config.yaml
num_attention_heads: 2
norm: "rmsnorm"
norm_eps: 1e-05
rope_fraction: 1.0
bias: "none"
extras: ["capped logits"]
init: "normal"
lr_mult_up: 1.02
lr_head: 0.00697
max_grad_norm: 0.5
schedule: "wsd"
decay_fraction: 1.0
doc_mask: true
max_steps: 9028
MLP neurons of a small language model. Each row is named by its layer, matrix (gate and up: input weights) and neuron, and shows model dimensions 32-159. Each number is 128 + 24 x the weight over its row's rms, rounded and kept within 0 to 255. Numbers have three digits each. A neuron's up and down rows have the sign that makes its largest values positive.
Before each neuron's rows, "fires after" lists the tokens most often just before its 100 highest values on Wikipedia text that the model never trained on.

fires after: "\n"
L6.gate533:131108118162088147124128162136152144157143122106145127112124109147134166153111147169058088135134104152112115146075150125091127192137108138137160116169079136128171120133121105143128129123108142113107088155102161124084121165128155111085135120079156126131100133107136093108136127139157161118137088125162163101161109132106127072144137123127092148133128114107099103148101125100120129139095
L6.up533:115161105139091113193075089118151161094135105130129155087113096137149073106151090120147112147099106106101143153117107146130099122132104164131131125101134157116139098115133148087167106139125172118115117164117120124135114103099106104135083131140125171113112143118153139122109130068136162122126129148143120121148094138119127120133065139119118112126154103153121134175109139125153104129104

fires after: "0", "9", "1", "7", "8", "5"
L4.gate503:174158118121131112075138140166153134125120127124097140125088111150097145144206136134128135136132156153090093103155122127145113115152099132097122122144156106104170106165112123132108103137144150132127079111114137153110110134143087160127176128138109114130138097085094119097112146121091118130111107096099139131092148146091152121107169156130161097126117106128147149170172157125088149135166
L4.up503:145098123078151162131142106100119096095153109144151138160135105126135069105146141118141144150113101107072126139167142172083156120162097129115122136141088107113166128107138141131131148122151126117119148118148134128152134119127106124149128129101146116079169123130122079099138150151137124087108108112127145104132143146123107137154131134148140089096135118145175170115104098117107105091112

fires after: "1", "3", "4", "0", "9", "2"
L6.gate542:121129112147100150135135130167111067164121123132141121103160154161113160131175116139086156150117135125141152138142107133140126143166104110110100121162127113104134113151143168146113117129122126147096123129123143123074139159145098137171096087108141150144179110125112131150137137149118110145129145162139122138156091123068132128140180142102162150132102149103131139141146113098078112081124
L6.up542:114143129134115156129116134137144081129124097134147135079104085136119157150168118159104083190138060159150123098103113149157123139153116085121128140106078105116141107157157148106160097111116109142125117124150125103104101135102114134101159116122119154145112104097112092145144106167133114117128131131146121137117129106110145117108118163151122128106154132071127098126130084132100114114151

fires after: ".", ").", ".\""
L4.gate518:067104121165133153134111138139135100119144115123135162102116091142084165157146184140120116147174148117115120127129141109120138146126153139100155108108101100107163117175105164167114098173129119117105082114137130130113116140115118074128104142137158138152156128106145142141124070100151107105120097127108108130136123139123120130143127126116116144108084145126110091133090188124122123075145
L4.up518:145135086129090118146118141155137104119141119118136116109131119135092133126136123088096101139105167137097105132160143121155111161164139147133134111126129105120161118110153137131178151107136179137099148178127181146144101149120156075087140121115132153123166109125144105116149152172143185134127119102118111123149131097098105149144126110165112133120117085104120084122125181135135154125160

fires after: ".", "l", "le", "n", " of", "al"
L6.gate167:139135162135173079125109176146135121128123128112139130134128141144077130115152134126112126134175123117195145162122122138161144133160114089112112120142132106153109133128106129130150161138116165155133152118154133128090131144143119133136131086115142101152081105167133078099154142137103108123182138107155151122174105094135134142099137112127131099085170157125077141141208121109119146134159
L6.up167:147126130139101127114129152107101140120137130180164123098124111123115130076093092127098141087127127055158126111107129156110122126130150130135149130121146104134083173126092128125115149153126183129156137142106177136126100087129161097114132114127137126150115159139118130139106107132148116143123132114144130095166161134135130174139184145136087147118109205108168113167118146086134146111130

fires after: " ", "2"
L4.gate202:103134172106211108136117126147106150151100111124154127131157107133106102133131119133133146137115154154129139163103142150116179100124174114141139121137103129157142133148117126109109105173137137165112163126142153146156125156105101147142123108109157126124123131159146116092158111139128098144105149109123088155157122163170122139121127126097161122086118170102100157141141135157116087116154
L4.up202:109139095160116135134072138143180184145157108168108158130127159131127131117072140159138100163161134133120123134144134155146114128142145113115099132096164115135127120158078132154124118132151143153146124164144121145137092167100148131177133118103146116130079155106115128122122114102130130095104134124132127130153161092133109114155111132106177096097145152093100131127081162127158079136124

fires after: "."
L6.gate13:100159139142118160129121153101162132104097156200129153101147092156137129104111130158119091182140139133149156131131148176146142130110113108123138127151092091130160127125139140160137158133142125135098098140173137143134110132114163111110117146146151103117139167130102127149067139127143136129116083132105122136155096114114124120140126139092097091157120113163110087142115170062152125088141
L6.up13:117145104171098124146107153125109124122156117162162093145104109156142109116168159109098108130144146134118125128144100079129163163179130180140166116139125144091154106152118122134108179137110138145084142142118154154136126127142117069080132124104112142154116126117153189091124112110141116126153108109118125089116079095117133135145171143122141150111129101118100094108131144136105120117125

fires after: ".", "\n", " under", " \"", " for"
L6.gate376:123173122135126169109171180081139106127118117145161165101142146148099137127138114141155079142135140148145113140156160165125105125122134126120082127178128177150149107150113138121155151105080132108100106110133136108122099132135126143114141085107142119153088151101106138135148157159148117164132100173143117177139110089107101116167146163119113131122145098137108141106135131102107103106175
L6.up376:138127169174094120097074131134156129147132121141135156140116115137157120141095120098118113148140111130139113121102155139128157140104142150136114108108148126101125085146170103138132160155129101128112127136114161117102124138119136136114115100133184174107128153082118091105099131169110188112137126104147139144141156069160139171098154150155113125123088090121140099122165167124141116140098

fires after: "2", "1", "3", "4", "6", "8"
L6.gate393:111135147127120106143133133132127121121120105151163139135141145124124136072129138132109103162138167139137181072155082083148103091158152093165090127128117117123134148137178144142098104140119131148144146134177149115141122123095165147165177113105184120109131140163117129112145151183142103147122147148145095104129108183166156135149140136133167117102137141132119121115153114101148134116159
L6.up393:109155107132140149117116127139100161087126135102132137147190154156174108074117126100082128127149147147129140132108100113140119099115153106116112110145135136130100094137134121122127109131118130158125151127175111135155130115139113166177113139147150143143104088171159148142141179122119134150134120137126072153116101112147111153112134127085132114134107138104119122150140096141107076097153

fires after: " ", "1", "2", "\n"
L4.gate161:107123142148146131144087177171143109125155119166144156126092081132145131140091080121099133121109126087132130173147118111144148168145088126090106168098122084119096123126130153159152102120139108101154098125130138122141138172107095156120157151112116126120155144106146141067098118169126127127093134160153128124148116083101140127157122107114112148123130134181130141121118153099118123122126
L4.up161:105140099102129126137087139145113148101094138131126135115147156114132155106107098171168121100088115138107153090147148106140127112153121131138127104108141150149110063141115156123117130140104151114119148127140108123118140100127131139140113116111123156156164157166150093114138108132140142055111147125102178105109145119145165146146068128132131145121098134090138123166077194105091102126166

fires after: " =", "\n", " United"
L4.gate248:147135141156101130110132144122144115116148112135144132102118147126101124115145070110100121100084180105102150147124128137073115126156131142116147146130119134082154123130125151150093132139121120125149136130130169162138096128100134099109118125140127127123176162112122158069094172159164153122152065119098104169142111146133113051167157128108105124096092158125122130169105135142107158108095
L4.up248:096068086153111149101142158105125123112119150123109129112139118124123143123142090107110141060146149093088152132169094119116098126116142149132154120109161084096135146116067116133119132144134077139133152107099121152136126121112129110155118130127111136140151126107167160112116117128130090083150132132074100144127127187154126120194145130117106126097115168140145143131112126107114157110071

fires after: "\n", " ", ",", " was", " \"", " father"
L6.gate493:118128078126086133156144140132161098138162115113097129125109127144121148127130106124140118182102116122096140152104151101178128110148180102141121137127156123134125106144112136114148121117067163151122115155134089131102152160135132146113143116105183158097129108100125118198124088124141128105152146133169141165090111104113055132146109150133122120115143137155155126133116140096108155105106
L6.up493:113106156146136100115112110154152120140173152090138123114149133137143138115119193132112118197170100120092081116135137179134161142092129127145079171116145132132127123145103136141123177148124123133159123120157138128136152143123107158130155142130123137128095092120128150173119163113149110120134143115120137119120133121159052136108101123187148128124131140161117113090159123135134121153143

fires after: "9", "==", "0", "8", "7", "."
L6.gate187:139178133148118135120136118147143148129124127174120131143113112152179165149149124115104145161120185160130142132108147123142118121137120108139168147085151106114120112140147122129136098118111103120096183125153119142157076124127166147092157093110174169149081141102127149143093161150096130136130099090100118145102093101123098095118121138128154124139097115164144136147122157089122106086142
L6.up187:115158085121132132174077144127121118138129095148105119127093142115114159152102124075142185110147116109166080155150122142127125111100094097082117157108121106128125110094123152126119124090155145137119156129122097085090116135097111121145129126118166126125122106138110163122134157077090125114144119146125102136064115093102101112123102117136150075116154129137101107152136082162080111123165

fires after: " ", "7", "5", "6", "4", "1"
L4.gate627:133193146088138101137149105167111113114108150141147119134111115145103111115160106161137059113110117149087140121132115123124178110115105125088150139120142116146127096105105106129140127123127084105123123117153163128124107095128177123136113145098073137102115130119105125118095143144133166121137144132117133089120124126123107152156120150105128136113104104094178107143067153118124144123109
L4.up627:122161148098133125112136123104148118100138114180144178176125150127132114095088118145118119168170124186128107118154159065145108127119153114086108120128135112139159153147090121174130119160129179131137144163168162114152136095118116148142120208093130146119122097155127122140120165176143133084141122164114137089146107122134143109139132142113134135140120147120118130151128109087141154128135

fires after: " U", "S", " Pa", "–", "U"
L6.gate125:118132104115144150122114115165116121133161105108117144137143128168162103117132096168101109153121070146127134165118174153144158140135139105123130156143120155085113101098114124181137111158147135120109091119140125145111139157117109130133123109123127090099148148099148054152129129140153122173106124156151132195151106112077118071156155123139113146144114132150128124095120148119150158131165
L6.up125:120110198130111117114178134125120117123134128133056167112173107133118094123124113108122134073133153133137098139063138112114141106098084168141144141144143163135155148122142105121125158125129137159113124105111125145162130141108173115153145147134113128116152067109118170109120146119134132118116204117116121123139140163089134128170141119144145123153136081140118093118143161121117154136126

fires after: " ", ";", "7", "9"
L4.gate130:117120147157146100140100097106110143112163128127117107128082104120115102131117177140116159117120109119112154132118144127056140170120104132101157130135093113109157127151091121103090133191113152124144130100128145114131131173131098148160112121126144121139122154126175130119109177146075112108108178070113151126128136153116131146134161152118123143108154157163106114115169129119095088137117
L4.up130:141131132135088089127102081117116084109134139124096123141156109134164089125128081165152078127108137137142134122129128142121096199135114104098111084171089165131113105135104120114129144147141132126129174133095128098125131134150107148142144147129108164122143098160099093134111181163147107139112138098107121083155150118130142111135146134135146124129174066108167102146161121101123095180128

fires after: "\n", " |"
L4.gate418:153146108134104130116120122144098093117131105179146119137126170155090120129136110165115105099126144119135126130087135120128129140133170141120119132169132135136135102123105137154127147109126118103109175135142132161150129152128093141099132097181116088119149112134079117126116098121180144178081099133118146117089120120092130071149137134123084155120176136088134072136108119182113075126163
L4.up418:118115108142131146166114111116103091108131132138133154137120145125140107107105116170141129130119152120118099162153110095111060127129138177098137117157140145137079152101191148177135116090170110142123131105147099134147135125140128099105099109117133078160141139110104123138138124120144118177139120135118149102167123106125118155127134113139208117135120072139120142134122148100170125112136

fires after: "9", " (", "8", "1", "2", "7"
L4.gate331:165130106155106135079098144099163136104142094097168120158117124108124142117094100157178120114109117171151116132154160139117114123131106133107124147129088136130105111112139113159118160100147135134158118104154148179144134133131090113094159124133113096127106162128132118127143127140147154152123140121149147071106139131130134140127132099133155151094104143133117130122167086125163103094128
L4.up331:131117118129114144113145141132110115169136107145116107109137134135077118136103094109122135114153086094096104132139138137134107153118129124131122107131126115120159099140149123124137131135116147180128083150103148118098080141152136179112106108104139118159094090169072121113129109109127107102117145151152095191104122168051082148093106145158107121108106130138095133122142126153096144116123

fires after: "\n", "s"
L4.gate462:175140137140124105097108107163136121152159095126165107110125152147113139144166126060154144125079156089121147072122138096123111131172129123097139145091166174125149090159145130122087141115119104108139112097104152127146091124138097149122122103145107146144147121125165121061137140160115141142134110162152132163110118140119152126107167106152094172114085139103132165141169098161115135119125
L4.up462:133162113131108101120091101179145162153153155103154176093137165154129199113113123087153123098136121113135160149119156117112127160098138127132146130103193166151133121151094139098105141128116126122141101159099127146119115132107141127123133128143091132131154138107156114151106111146097169165152118154138118154140123072131125075148121124162106098151145107145111130156146089164122141111114

fires after: "0", "9", " ", "–"
L6.gate571:133162126140150090130123137152148121122116122124141109077153118146122195152170122129074127137135153181156116112125111140142113074148128082122123115158116114110094103140194136100133123108128143124091129082168111129121126127121039154137124100110174102113096121105107115140112130170151120126114080125136143135136106103134144107099112145094128126112091138104145159153154117146154104123186
L6.up571:139154088125133142123155112141057103159107089143094126150153089126114126077143121088136108133167134148149087095102144101150142140146124126121105128147111146130152138142098141148132142164111118132155101123124115150184120114140114087146115132155128163133112122101164130102145165090096102133130129162124151133128118091091137132189123115160132157169133112109104118162144136129141118097162

fires after: "0", "9", "O", " She", " Ra", " He"
L6.gate196:117118107111158145134137160122115113137142106144121131115135155133107152144114116162099130142193157138126157120153131133145153143148126118150089141188105109110132110169104170194127114157177138128152135129139165137128127138119125127132097116112142132098143123134110145103083120137139155099116153110118107111094108096067127121120196161112128097130134097153153097124133118107106122108120
L6.up196:162115167126135114102111109105109138154137116144115186141141124142106172123098132120101157141164136126143130133115116107128140119130143100116095179064107140143106126158129124174088157141117096101126140151161167155148168081117118149124160140150133135135144148094138121122146131143166077119116121130126141118109125102162128130156101135135079200103101089097119116095123110135117161131129

fires after: "2", "1", "6", "8", "5", "3"
L6.gate175:105131092143135102132134148174141139122147132143155138108124067141105135143140147125102140142116111128134116097110098119105140114156175123109107136157138125159131072143129131090113132175149094113105158115160142143083109151160093119124102116092120140159132085150121145113102174136171111112131140127139088131146105103151169146088149137145155128128094088103160152098100126096096091126146
L6.up175:150132108143139136108104116150123118122088086136165126153125148127103141168145112137122147115111125175161175125131125128109167132129136150141121133116120129095075133176188112127130163114121098081102106118154122094094099147146077110093149168150114113144148099145120125122133119138126105099105125146149143167122103128131160128140113117106170114124156173125126137120153128175122222081135

fires after: " ", "2", " on"
L4.gate392:140093123132178164127132131106117113138148126156149180130106062126130128132119112126125081158092140137095119146135174107122158139165147115123131144147098159123148109144101145127170109178199134116110156100120144121115081151122122143167149128114099126098134148145171104115057174137149122101139111119111139113115128106128138106158142101107120118095106127097144124086096125129177112135157
L4.up392:139112173163128138123079138143140171131109111112150122139125100129155144134089089170145115138087123139171149132126126149146134085142173124124059141111133179123131087090101116154167125129136170146108141130147133125122154097118136136092160142143138125149130132116105127091101126096120132143132153146158105108152115069155117133131112112093121125130165166102107103102123099148119129148123

fires after: "\n", "'"
L6.gate86:139164163149163106103132122132144128150151109134170137134161133140097128109157137163083102140137166139142105093111163142163156127143161110153111113124120127112152105131143097090127131093084130153074109080138115124148116141112144161106148122130162113191103114152117147121142102080112111146120171169125147181101091126100091122146129124108166097144117135125121171127128107119155179117149
L6.up86:084156122113137094137098114131124154123121153125097167151108162118116137138097076136131111156085118075112111142124122160138138108118108141119125105109125161124104084151132114136152142177093191102119117168127121101117132103103131120125163096090150109151104149145125176089162172107123137160146113114130133142089124089108146142100097149094137114152169100171100161137128142105096141122117

fires after: " ", " (", "–"
L6.gate528:123150087107147101082127138133133126105148097105091117096133144139152151146105080145100106074099151161139100128125128130142130106187108101093171125170111123094124124115172121112167118104137151103128130139097149133127081146133104154131126112129106109086124152105087092123158150108104098111094097141127159163106105105113088127112154081094161144137078156110120138167136133146104100116140
L6.up528:131132144136114126081138136088110140112104110140112124156176138135109113076114089135117155111102114147127074143154132130092142127135103131158150113133073170138107134114147101085107163128129138116106122121109126110127112127123124128134102179121143153080117068155109104137113136097120126077168129105167145167126107136178125143136158162118143112151120104149096099152122134076127121121112

fires after: ".", "\n", " •", "-", "==", " "
L4.gate552:118148138149134117110149133160163151123152103116176131119143143147128110074115113119112191161118143073139152137139156115105160125150106127160125144120123179150114099121167142099112153169097122129123149083153112135131122136137112109135168142137122140171185171138103131148123102116142097178124143143144153122157146050116103161148127137183117111122111151173132110141115144115140093114150
L4.up552:159100155156133138128120139107110125175135113148144120145079102137115135119114119132154146105125128085171139133138160148094102071148098114151132134127140189118118099097093134120089086096096129147110112120150129131135090109145156123107122076089182104142140138145148142112152126129148161144178115128135114136123114092132133165103133127154123124145130114103065108131151120135112128142115

fires after: "8", "0", "7", "2", "9", "5"
L4.gate400:109092141067092125139178129128107123109128122155123150149118098116092114119119139122126167153155122091128090113125141171126131155127112148128100139109086129151145129144106110141076113130184144120140103183127157103158069113153123120164087126100092101117096131147134162111114153144134147134072146123122092118171137139098154111118157127127098087160140087134137064135117133148116108153126
L4.up400:150134164083108105135154106095148111102124088142124136122119158156133096118152162142156117125154167144188083112107147124115120144118142142127097136142086142147158126124105154170100148124130148126138107153151147153161102110137113110141081129087103120139085154138084121133115168146155157110064110114144133126184135111137118097119150123115108103126104112127129076117110109132122092131129

fires after: "0", "'", " the", " The", "–", " Turkey"
L6.gate385:129176109174124095118098162138120109123137131137124104095125109145106137140139131135116106125143133150096114125096120117139128156153144115099110158158109071101142102137149123172154153144103107088140106152135147148159093161121084132139143144180144166127094099085159168103154144113097111125135123146099118159102121147090116106175132159120141110124097137104091126135167092122101139123126
L6.up385:134111108148131106134194131150092163133143114083139119120184088120113104127112143116126138135181111114120131098124106090131133100131131091147113127079108144134139097097134117123133118170155135123182108095121172145148137136137127123138166153142141083141166120145158075095165166116124058123137133161144148158149145130124149158144128099118136120096137132123117099143128172121124148138175

fires after: "0", "9"
L6.gate161:109133062153102113130135154143108132179125139117108102108154101169163139105143113116117136132156157154128127141114112120149177139165112070123115151167156136099098123132147152158165120135114137109125169106147138170119110165139150146109152104050149144115152106140131134163167141140124124150128132121083108127140115142114132099119146124110116125128106085161147138126078133124104168060143
L6.up161:134080148123116121109120090151125102132132108119169153084120147107164153168108157094113112148158124152109120147111083139155142105184162105161148138153121135138119138162142123126161147117116198152146153112128153123138138104122065141106079141083116100151125130093119097116142141118149139066131099138118126092113106104158123188143138147130144103110131102121160134135133130147156101125123

fires after: "9", "0", "1", " "
L6.gate403:137143122145115114126102139088118118137114137090079114117173100165106129118174125099112101121080123102117147123104146126180180170135162135115138085070093119144081110122133117124099110113136092126112130123148126143121079143135127152127115119112168148130141108131133112113134150165160170140119123133089130173138128112119166087176150104104154139180105154091154120113128136142114069118113
L6.up403:142165139135178110090133122121107134125103164159099136122184073127163134128118136167125144152172152164135136157105119098111155095098144115126122126125157093128140098104125118123112135210124169140109093124135168127175122137109166144133151168146147145126120094130151113134147131144106121132114156132139139091125131101110073168135100137102119106134123124127146102121150162093151132118105

fires after: "\n"
L4.gate34:120141111148093139104112122135152139078145085113112070118139158115114125068115091090115145091123122133076124119138109145155131144144112092162087135140108164132108081104124134139141119124155149129132116129123143133115117151130080147109113130140150108159166146065129073099174128116094146144148105163147132101125127092100132121138156114106093134150132193103117126151131118187102097115170
L4.up34:112115135123133142104153127115146120149142139132150145103101146117133136130145138099141168183124169123089146132125171136109146106136141125131113109153106140085092177099124169150162101101119132122139166166121150139103115173122081117114135139116162099158169129144143078121100095161170136104125073148123135102118135121127069078129120128098119189135113113114172110162111118131175152141079

fires after: "2", " ", "1"
L4.gate192:100132109144138158120142117120146134101152116121119136146142154147147142082134129114092127098144137147099093164106139165153156166122153103098132158086114105167124126134078120122156109160159130124109111093139151153134097146134103127173128108126108151115131135100198108116155132106117137141149152140120133099150111120090102127162119128083093144102130164125091147135149175111077118117146
L4.up192:067122133135136158119157142102143171130149128128145124098159144141132164106115154129101103120162138160120087110132152172155157135106129127113137126126139097122145153128075143123135138152143142124152137066126165125121111154125131138182121122101140147102100113097157140131126134142142111118148139110112139111134131124164117121159106094134111160150119155155073123140132158099087112101168

fires after: "\n", " =", ")", "==="
L4.gate172:115109119122086095113158117130189139166122113112135173134145090135145144118181108108085125121095149138145156129141128143089127139145151121146131114159072179078162085139151154149076160157153127129160115127154148146119086141149113134097138114142113130141159132108123141124129196171145122134106116099102146127176130125134126077132154123086141117108147148153098139155157125124088098114147
L4.up172:079094127140126130096142126125148139145113151109157170138119087121145155121125113130154119088130144118179138115185086132131101151097133127122150084094131141112102105120124106168092154138170083140138106109118156135131125112151137103103140111138135140178120129131124097147088136159130105071142140104109107121134147134190166124129139119100138103142158127166060124150133107135106112158080

fires after: "2"
L4.gate333:148181106140121126118087160123141148110134081127152132137133169115132135122164096138143126109107136165123118140064157162124119148156115119103129143121133128134118102143089167145129167073117133097140113126125135115130101098136142138100146110169159077124142101111128142095096121151105160155137132141157146115108147137122141098126141140129132129087090187090095128144174154138110090078147
L4.up333:127139156141149175125152140115164130100110124102127174131091162124134145142174118148165116130147151139113072087114160126131105138129121145078135123095128072145111124142092135123099137101134117097120104116107128118142109090155162121123116133135185082107080080163137124117092077145117113101128168116135156105095150135138150146126116146091110122079131173103135137154191144125119148134102

fires after: "0", "9", "–", " Ro"
L6.gate400:106148160153133112126120097165124160069113127077120150123158125169118152132125101141100090139157141140134137112090183125138113126136138116118150155160133165089142082136106133146093147124104146158114154091130159187128080117141113151110135121147104124144099127114098104118114151105122086142128126215088128138156134118143126132171124127127145166110111125111139113127128125173126121127123
L6.up400:123069155194113103145160136097139128163116142135084169106179129131131127149162138124111161133136143131125102135133088121124128126153120107154118125109166150109144112110150137155084082163130122163092161171132144157116141145137132117134103101069126170124140048095138149110171120088090113101128146158103128109130114128142144125118153119107153100109112141119136153064117119105133137157107

fires after: "′", "5", "===", "0", "4", "\n"
L4.gate487:156097186104129127104157176116143104116110110158126153126112076132087100127130149126152131120131117066114105094089135178122124139165155102119067176151120141159098098088133107134089134122152150135113134109147120165086132152127146143077164136144138111134172132144147150075128112102118118134102109115132119120120142106102135148093149131150139085102144147102114138141136125168118090104123
L4.up487:103146153122111165120161165114154104157147119139164119105136133142159105090119169130152171130138150091151072109140158166107132125141130123099097161136150153108083116097159143115128114144169101108153153105138168127108111108120159116125178116063158088149103122134132109143160109105104118112168097110094146140166147100158118162125141154171090106126117142134120127112138116090116149162096

fires after: " ", ",", " in"
L4.gate540:150097082111132102087073141134103128140155122136145153140109104129088119109135112128178103129101122109098137163118129119075120107150142128145097175144106143106094105123062123122123132112142147112097127095152118162109112138139121152151133093084139098127128115137132071122139132052134151130095158161155139096126133101113089107120140165115169112105127092133114156120160117111128113149116
L4.up540:146149101112108140163087098124122108151127142110102095171155100148151097121189134151139107135113158115116154127147121172087200116122133111154134172111089073164120100130116134093115152141120154126113126108163146115095136133161147123184089113107103121155102142144144140139158133114129135148103133137151091108166147093118158138106123147102163098146129106141135145140156150090098098117101

fires after: ".", " a", "\n", " with"
L4.gate368:128134130131141118165123112185126088139125175132119156115099138130154135158138157158135113126123176133157136121119132138138139109108158161140136111143132098137157169132160135159118138106113108132130117126138099176147148140142153057143109175147114135113136127130080119153106092124140101114148115125103114144114124126136137109132104143111145105137111081153156109113074168098160142136087
L4.up368:138149152151123147153123184136113113178172119106134100112096154121135134183144128122112112132081198100141118129123139131168172169156169134173123134125101149129139145146151113113162190112125115137114157135129133177141134152133147104138140142167139168168132170103119120115137115108136110154155114136124163127135128131097132080164168139120109134098097149149157129129104125095146107134102

fires after: ".", ".\""
L6.gate596:132153126122147153116133108165141133152134132151184153141104118136136079163178116149152131107119153100157136144137140150098127144111100191130134157111111098129124130147158121177087174116106118135092106108137125182103170143130140102119163129132103110110115130130145110097106101108130143146098122113153156143189113148129128102139158154148123193118089086130089121158101120139146121121146
L6.up596:127076150126123150116143150123125144129138117136141121129128119092136133113166108162143127121097158095135095115140105161149151151189110145175149122111098089110160132156097113129118134114132127149129152103122199154144108123111166147106168102076144136129095119154110146091159119141118118143105120148146112146156122124133120176162155133142116136106064107122121107136120151084137172127145

fires after: "0", "2", "1", "|", "9", " Turkey"
L6.gate128:109160139086177119110119170130161122183136119098181169121214127134137141128151085123106152138093159126125136098096111104110148149154108117177137104110149118124139131150120133080144149131149114106120103127160141117113130131129120139145143131166138129106093077140149089119139144142105133099111131131177104167117108130100158099122126092125140137131156117127126098150156130120102148120126
L6.up128:148118099148137140111097115148106177142150127132094168108133130118158158105136135120155107139138113078133125133151102085140173135145120119116149140157094096155120096123138154124132075145159132126167160091110121130152119094114124193149144107121103153116080123145155138135151128074121133093144132119116114132097139109108111125147100165136135057141128140133113107176121134133091095109143

fires after: " ", "1", "0", "–", "9"
L6.gate518:120143117153111089137103112171166111145135120090114163105163128134144120109136152136108134110096150082106182126133131101157188126123149091111102110124112102121130109179111124145160098168150130132157134156120136122133176117103106163138130098114089136164137134115154105092137153098140111121083092150161157164179136122119139148111138135144158139124064144091129166142158095127123096108138
L6.up518:149083118119132162116110104093155130122165113149084073147101154136123140116103100117078109154070121115088125120173153103119155118140087163119115142161133113141152095139155079151116100128135157110117104194089165127112161136093142089140130133133175133150150109124129145132129133108100117131143119115157103135136125134138146144122136098180124158145148147116120118091116176134121102107093

fires after: " ", "1", " $", "\n", " ("
L6.gate88:149162133145118124105120152114158128137119111160144146123146132127105153110129072148113124164091146105112173152115112132144162117136144085102124145137083097114108080145140145114161112114132119134101153080155164148142071158122159175149136108135131159125162105144114164132110161113138101154128122136108082157148105135139101110161109137116134143127092183120125128173093122132117089113155
L6.up88:116130136143114127079140120123136113118084163143113141165096146115143150141101097120150159126175158088154136138132116157153126106073120129128166131139125112160131159105145134143129097113122117111150131129131154124153139124115171110133150113098155120119155130161091155133101106145117095154132129134108057102118154150150121132136091101137116136152140164163110135127095156125084105149105

fires after: " |", "–"
L6.gate344:115114112141158115123135140129089104159123104172136119131146136142124084116155082172099136123095105119143106141093152113165195121134155108133131156176130195131115102109111110132139136143102137075090148166155114129157127136111116142144115145140146112122155128151160144091130130138150143181109112152169150124110104102099136117117167096107119109176119129119123126125119154112120205119135
L6.up344:140139152112143159139119168112118131155068142111130082102123152123116152117147137078091115158137121127158127130139090166184141063119142109113149159124085094084126112076145125153122167106144170165104119116126135096139134138117101178161135146129124124114102142112125143081200146115100136132095114116115116116147147109148144118135162118141096069146126117137134145119142125119146149125123

fires after: " ", " one", " member"
L6.gate536:124162094131111118134129126139099089126126124104136145144116122155106090158133153108082104128114099134150158125084128156141101079143118154137109119144129132122089101155132119119100138106106110155097140109149139122100108162133086138094126143138088155104105129123079084157120104123122144124179087165160162094135106147126127125119146133076152180175136141115163104149120121087144120132139
L6.up536:122122147162102102119149127164140120133113124112094126162145105154097118137117171112198143195156119085132161133132073087129117127114120102148134143129155104093134124156121144135112145119146135124138093123185163131108169156154174117137134190196114079095128114118129089146110119168110114134107176150145120090171141136115118110138130118131103119128134133151139130146141154124119115135129

fires after: " United", ",", "1", " the", " in", " "
L4.gate513:132107092160106080080104139098181159162140105135107119168145111117142134162134106140098091143166104136119116156105133134134152142150162132164142167133107115182139110127089140136162139158099157102123134138119157141151102118126133138137129132131157150165122128126142141103135160126134136119136185140114112121207114112128146092130138127124124078085140121102136114115101104117150109137107
L4.up513:099102141129118191181195085119088106125150129121176121104114168144128142117120089126141166148124167151124141123142156159126098137143173109163154116107124114090131090129118145131134123129141105130146119094108127127130114112133154157156119122152131137076144108133084134121129126127127129158147104146102073143104122121131123136112098129100104145113097174097138081148152168061109120086136